From a checkpoint of a small transformer trained on Wikipedia: 9 layers, rotary positions.
MLP neurons of a small language model. Each row is named by its layer, matrix (gate and up: input weights) and neuron, and shows model dimensions 304-431. Each number is 500 + 40 x the weight over its row's rms, rounded and kept within 0 to 999. Numbers have three digits each. A neuron's up and down rows have the sign that makes its largest values positive.
Before each neuron's rows, "fires on" lists the tokens most often at its 100 highest values on Wikipedia text that the model never trained on; "fires after" lists the tokens most often just before its 100 highest values on Wikipedia text that the model never trained on.

fires on: " 3", " 6", " 12", " 2"
fires after: " |", ";"
L3.gate293:496556496467474500518501437520495500537541458444551431530483482526525492466499471501479567407477548588507492476564496539518437498538469487508525444499498548430460448487532474472471575476513543501466490502426496480484420479548500474513531505472494499499510508424458446555521492530485439476490531490482498566443467524520463499585536537494564507557548527557564501529570462511484517473518
L3.up293:495497555472536507409527485539497523438491524509496511473491470472554570480545487436439534430489498441427433593547451491431521464448576494514480430521505458541484471488518433513541492592519450547435543443469462560477390466505480481425558582547527468503592485472452465518582477466449513566482518507503512402446469546413493521567481556474511477535508499584546498554486469483482493493451

fires on: ")", "f", "am"
fires after: "s", "partiet", " in", "oz", "er", "ː"
L3.gate1113:511494445492426507529548547492513536551425456528440537507560524516516541511464505514500499541517473575566510549508545424492509505488532534473583521568573496477527468551593518478512511492548493549553514470469439508531564497466481519478509480520518553518555491494517428521551439457459483489449543431575517468507536502457508501597538476523436404452454571519506620493503503435564487570481
L3.up1113:556518507463481408526480521454481527458459503454428489513409464498493473551483523512472490459501446444488484525509532458568489546460429519461504474464509517535485494524508518482506578484511488451544488507501516521450501488494449392484444524538472477517424599492502557512441509494505408493503520488476487575426513518487515442504516531482529422546492458479481509532508545540499518428530

fires on: "\n", "\"", " on", "==="
fires after: "\n", "."
L3.gate801:522515483469510513434519507489524519501502510541497516478508511459491547535499560579498538442537490551446503547478513589437421480475470555479499545519458472589495495485498532506439564526479523520526463477537530470555587538445466487455541471517457508473364480481564559524480558509473506486537481545492627491455567456514612505527461561534506472513501454545424471519441569418474466544494
L3.up801:491478523463531475517499548482499446538553523464523484560369462526520514499458464407510572517414491447494478447480495496544496497490533526478504447500604506469487478400474532521543503539495451493518486454559524411471543448450502469467491555480567485575505459594513448519404480502551572473476493481433528568467440475424495464484472429451506474524515475436491497473442477521510389554455

fires on: " A", "A", " a", "a"
fires after: ".", "\n", " \"", ":", " |", " ("
L3.gate531:515493462554517511437521462490533502487449476515556497514490515541468555519504513528469505447531476533555557528520381502575526506489406503482460567540483534509531504493512527481484493526498536538515477516445456543550470483552481500507473562525524467456440506479502494539573484518510486482539557561542541426531512458525487504545479479511498563517501490472501475478440482462414428480575
L3.up531:492488444545540507473480511597522510511477474547403595516464495510453474461501511489484508469441431488575492506422408529540541512471495551497468505444484527482552540478533556528511494573562551505518477495474443532445450424531515539563530467505474548435445528488465420541431542477549506597456516490478495501486486473514425476559439473461481454485496417533509515516451523510370432539501

fires on: "'", "s", ")"
fires after: "s", "in", "partiet", "'"
L5.gate190:552549548490534539439533459494442507513538513461504484520480504460483463450474475416513484497541422453535501494470523550510544532481427536480563527583489507509467474545543509538476577591546522561474511498494477596518566519533480465443473497539530539502455507476425522485482480464530557442572538463405527510475519540456484466543521486518451504524476545458503505485509492540390472534512
L5.up190:495485492568517472529574456535416444586498500567518480461489498464487530581459488521502580514593398490542539582515549515546510451498547496530537496617563525487484488507446521452547539531536522493478493454437481528462536444457464451446523582448507494494487521533522481530466448463467463517526481486542499434498510477502442497444488444490539478523539537489537427461558565464478534504523

fires on: "\n"
fires after: "."
L5.gate1129:477542510516506405541545536510532450471531548467532554456466508425495484534500452443478468490574481529443484460472424562493520477437515512486461487550461528517508408508477531521472539521493554462496563501474439472452525573478504473516507529461474559387439606467465531504450523538498540500563477501525512512487478569535522512492583457418485474485500487516493431468545566537525476413502
L5.up1129:572509490497504505564539519465498488580440519475491448475509526453454492523493437559461575423441519470577560455424471462473472523458558515498535405505459470488444484531497499461492525492449559478559424523447522459474518540576418559473522500490484516438596532544495482541484469510537489498526508504519471521423521555512503557445473402577545477542501468459501602515465511564535470477527

fires on: ")"
fires after: "s", " m", " Norwegian", "re", " mi", "partiet"
L3.gate590:547469451521506562533516512514494544475540426491440485505486457513482514503487541511495426540489485507595512456545547503422504498496405514563578540507530471466561562475523491493553445510490436423496506508504441505486552460534423513500513496502503454520494543473521498531460475512447565490474517468509551457504518469479433450494527508516518491529536485559423496442508516471526504547498
L3.up590:530478564489502429459537486495559520441550470503484483452555549451496507535549454473460451547417531522476546443465541463509505493490555530444526474489462484491410467533445504483531499493539426444516495509456450467479467505453532505484527478530523494484578585497467513540541494482548490474537428509497466546499487469473495488426579444498513478533499528483452492466513465459539495488534

fires on: " -", ":"
fires after: " ", " by", "\n", " |"
L5.gate68:441526475500512522513559452471503540585414468516474502443457461467519483538601541497460509484530578502476531548492481504560470460538603471511534449534540494512567469489413499496513536483518507489464514516482496450547530487473480464526499404499602467481490500499515520552446491454524427552551631516571550552493529405532434435470468516503488498498482513497456527539514574473518472513485
L5.up68:479509450474515507511489555540546442515486510403465531476517483418510531496565495537507501569557459439513536517499459534574528443484511473554460481545427489510524482558519523460472498542575485516527547489452618521452484492419525539458449496507458457543521502477489458454504455471546485515429531480484487556502509558428517498509460580502526510485502478494546508533470500505506477385532

fires on: "==", " 2003"
fires after: "\n", ",", "a", "s", "ja", "."
L5.gate294:483549545522540515461519433495488492542483539498493519495476524427485508460515501520480492505509485478513529456508478496507523462548463443489525507489496568465483480526492521537482486511506524491467481519539525571504566467459543503513454486579437521501523553435505486465500513475544526449556570586399471482520493531543517497542532414457600553456483488557482516460533555547403545482495
L5.up294:485477474486499478503577547584549420532503517462483528518457477486539518525499457482427519532488494500504467437511484546455525492474516472502513481521430535506513502468466532492480536480493585537434522481498469492420471470429558504526472482480461447496488449492420513516443473500564507497438397515532495536508536508436530449491479513511502505468498443452532557535509514523424554520563

fires on: "|", "|---|---|", "|---|---|---|", "---|---|---|---|", "|---|"
fires after: "\n", "---|---|---|---|", " |", "|"
L3.gate102:462484469501480506535499461498432500493477476498537578520465469610489436522479540498466487550465461494533559493404501461477528550558484519513541530517573522512481425535463525496390550461491496462555496490517519391478481462547464484530501394499510530429511535462476534549597548545515466523573533429549451548503524488553481603509517499534431509518539465498574534515423582507492445533509
L3.up102:486521563478542460474448553480528503518503478483492548575464457542541460474398514534530527510479496458497589452482498466494478496545530490492466480513479505502586512523555522511464584387525471452522542478540532482555450503480496522538544471558512544515526576517518516503556478537496626593506487434505462489461458370544478463522503541556430495488452516494523530530471533544513501467511

fires on: " 14", " 17", " 13", " 16", " 15", " 20"
fires after: " |", ";"
L3.gate554:493504523532527427490487456519446499518482574546478425492460517469506485553490456538491549471548459581442499545531491509573454579459504442440447451498511538559466524430539471553535545479514492483517492527487511518540532523484520489413477463486554477482546453497534502456475473537522531482533511551437526540478514479543546559446526513511474611514557510500506522471548491509535540541607
L3.up554:553486506458510493540509499474486563466523512468485521496454561576488525591467489485521486578520480405506563495617469498479457523513449554432543483502470549555521467475514448502532453503538500542504460495499528533575556510480517514535520490506549468471476496507570572505478431569468552510513453465454470454476524403513441488501509478536460506406475517508439432482426507525460497525411

fires on: " the", "s", "'", " his", " a"
fires after: "'", " and", ","
L5.gate585:478457506479456491481552435509474473508421509476467506511578504436519517479541486483501519508499472491574498506375551561487583507534452519506471506525527509558485526545517556547462421489499588496537541491516465570515478419527540588504473502528401430525432521531526456496497492487504549532504477551423480465460520534505494438491501466465474472458507548538553531487549546519506443535466
L5.up585:487486555503487573461482482517499489513457483507497505547474446465411499521486549559483569525507523451541472547541472490476534522498477535514476464507562488579505552505522532567484500535451515544574474489424549476565550452580501516434544504436505559595410438521555475464506476471526542535475456509472445540501490442515477535493492485527479452518528532488582484525506482527538481491540

fires on: " 0", "p", " |", "ri", " construction"
fires after: " |", " 0", "ul"
L3.gate679:548499530491481532493507500506526440540531503504526433512369552450486462479451485523542497482520505527495485459494458499470485525473477490551481486530561405593477501445427498496498465483487570486493487505490564505530504469510521395456521525486490465483515436478486484521552523475448467451462484441474459534396478513493582493539449530476570471472472537465452531571479513580531496486452
L3.up679:431491489512542533436479530530541523435454502509512527493504542518565445504514527471384518476477581515540494484462418440458516522466511498538521471511596531506560428478462540539443510508511443535491507485474538494525478505541547485462429543502480510410496479561502437512510545510488535535506508492517474512559482417495479512444526455525483497494467519519490520540445435408480594454530

fires on: " 1", " 12", " 2", " 4", " 5", " 15"
fires after: " |", ";"
L3.gate1107:481523542507484498449504485544451539533492499521483453515505478523520501520550484543560420393482461511440524509540537470555468493513494562467476462496461553457428411469516510516454494509503436488498502489541501505569465492470513465551455504613520503474494475483484514545527512542488510541500483454475539496480473477519493567429507534466506490597592453569515541526516516500480611505491
L3.up1107:536512524497517469425512474588485480492485499520450496514447508582528520570479559506507454446550520489448516482517527511471495460439503474488535471465485541537448506501550493506541568535464483446463514468490468540464585523523506526508527482502564481519504498484527500509498530514537531468524471478462477527458503538467525498559558437579487567565552480597514470565497476590497470549473

fires on: " who", " that", " which", " what", "which", " whom"
fires after: ",", " of", " ("
L3.gate716:518519417531467540456450493450434462565450469479525575449504436468474465466513485493495486437523492490501566477505543538537562523540565451548502522545430525486452473422518515529458518583537477493533513497507447500550472521495456574533535493612528556495556504480546444514454539478489420494534470537485552475499500533514558549500464495513511515512470562525477481522513536568574495521473
L3.up716:484539465489483532531506561431423485493519461419530606510526505530475468457493485517476458531487523445527514579493477423508554577487559515491515514531509530486503486544507563531398503522493475479576485514585462499542422559515451567536531534502521523474576526415513522524522557439468502554514459527505520490532500561455540495485519467520522497467439573604457492534547506535557439406459

fires on: " -", "==", "his", "\n", "\"", "ham"
fires after: "\n", " ", " (", " Pre"
L5.gate323:446491505480458413488522563473541491447480466509486464522485472536403578460486466525417493540471574488561554519444542482495475509545653497560509492501479455503503483540552535501446596469580478562513515477446525482511463475534450431492461616454389548487478537543550536581541466457423509551562530496448579525549507463501508518539493490504564505514501482421510479513559454494552478438474
L5.up323:521540604512516480541520497547538461461583518488414487468463449528512527490411510508509467580520529512533521484537388511444417494476535505519454493510452515506530490522526583489538484487534450482514493496452491456437518473422530456486468521547459534452419560494466483535543469419536512551534455547554506501467480474511420492504450473498536469475538501472517524456456547464573550525520

fires on: " 0", " |", " 2", "d", " 1", " /"
fires after: " |", ";"
L5.gate523:515552427509514595503541501480487549488435527432574516481508523532507421512491507537503495492520458462425489414502472565511523526452534507466503500436550504507470517482526497590478453494497456460486428471522475410491447506497538507500537515577506477504450501420449500519525527517523483482514459478501533473461515511485573544530520523480494506559532467601465494466506495529521441536512
L5.up523:481483529498415530456466547529495435543507514526511452484498386513487492492421474464470495516515511524531434528531468511483512453480509494491512475456493449508490575511455515437526532554445547479525516500398576514490465477548483514510478448564480588521442515565502475473439472537477398485405503503467504454529555496487490550425465465527472467497498568447468457443496443527532544513517

fires on: " 0", "\"", " built", "×"
fires after: " |", "\n", "|", " is"
L3.gate1167:523468525432561577514485477503532430543392548501560481465451472493532577447485548464447507504472496551513478479455505512638503500488488546504436515476535493514500391564538491530519455466541560528513502515468572498545521532501483533484469532504484501460556471477567571467515582502455470438577519508482545443545483424588474543539413449458429461436471494539496516499494570486543538568522
L3.up1167:497529454452502521538480514515493510521557483502456438541539469576433459471542484505475521518455461450519549515533451484543437517509545489506512369459490501498474482496556483509535528451488451478442490461380534556615490556585491537478424617475524493519510446556501532550473516445543492516423529457510420479540532522549476477518500499579451566590569510544577554431497456493436477514519

fires on: " a", " his", " the", " its"
fires after: " and"
L5.gate909:537503469516424395542458459503533471505524525492512525536445468439521490505548547477498476538591469506609561541364522514514518454507447486435512499533508517473457484520493548503473478537427511453472495400562459487475484454482559425495522498493437472475548560504477489426445554535436576536480466484502518458473509571472472453486454535523494546412515487486494481486523576499508503508549
L5.up909:487495528470526488434446523506433535487490525497455495514494452484463495521566484534531533459506541411512510487523481487526493467479506529495530442530514552522480495488470479480491508511487544517526519504461481472497559538564519495449484456487494538499493464469487509544454559484545451477477538520492475544508442474503431512513512467537505531518402532486491509503521481483566483477491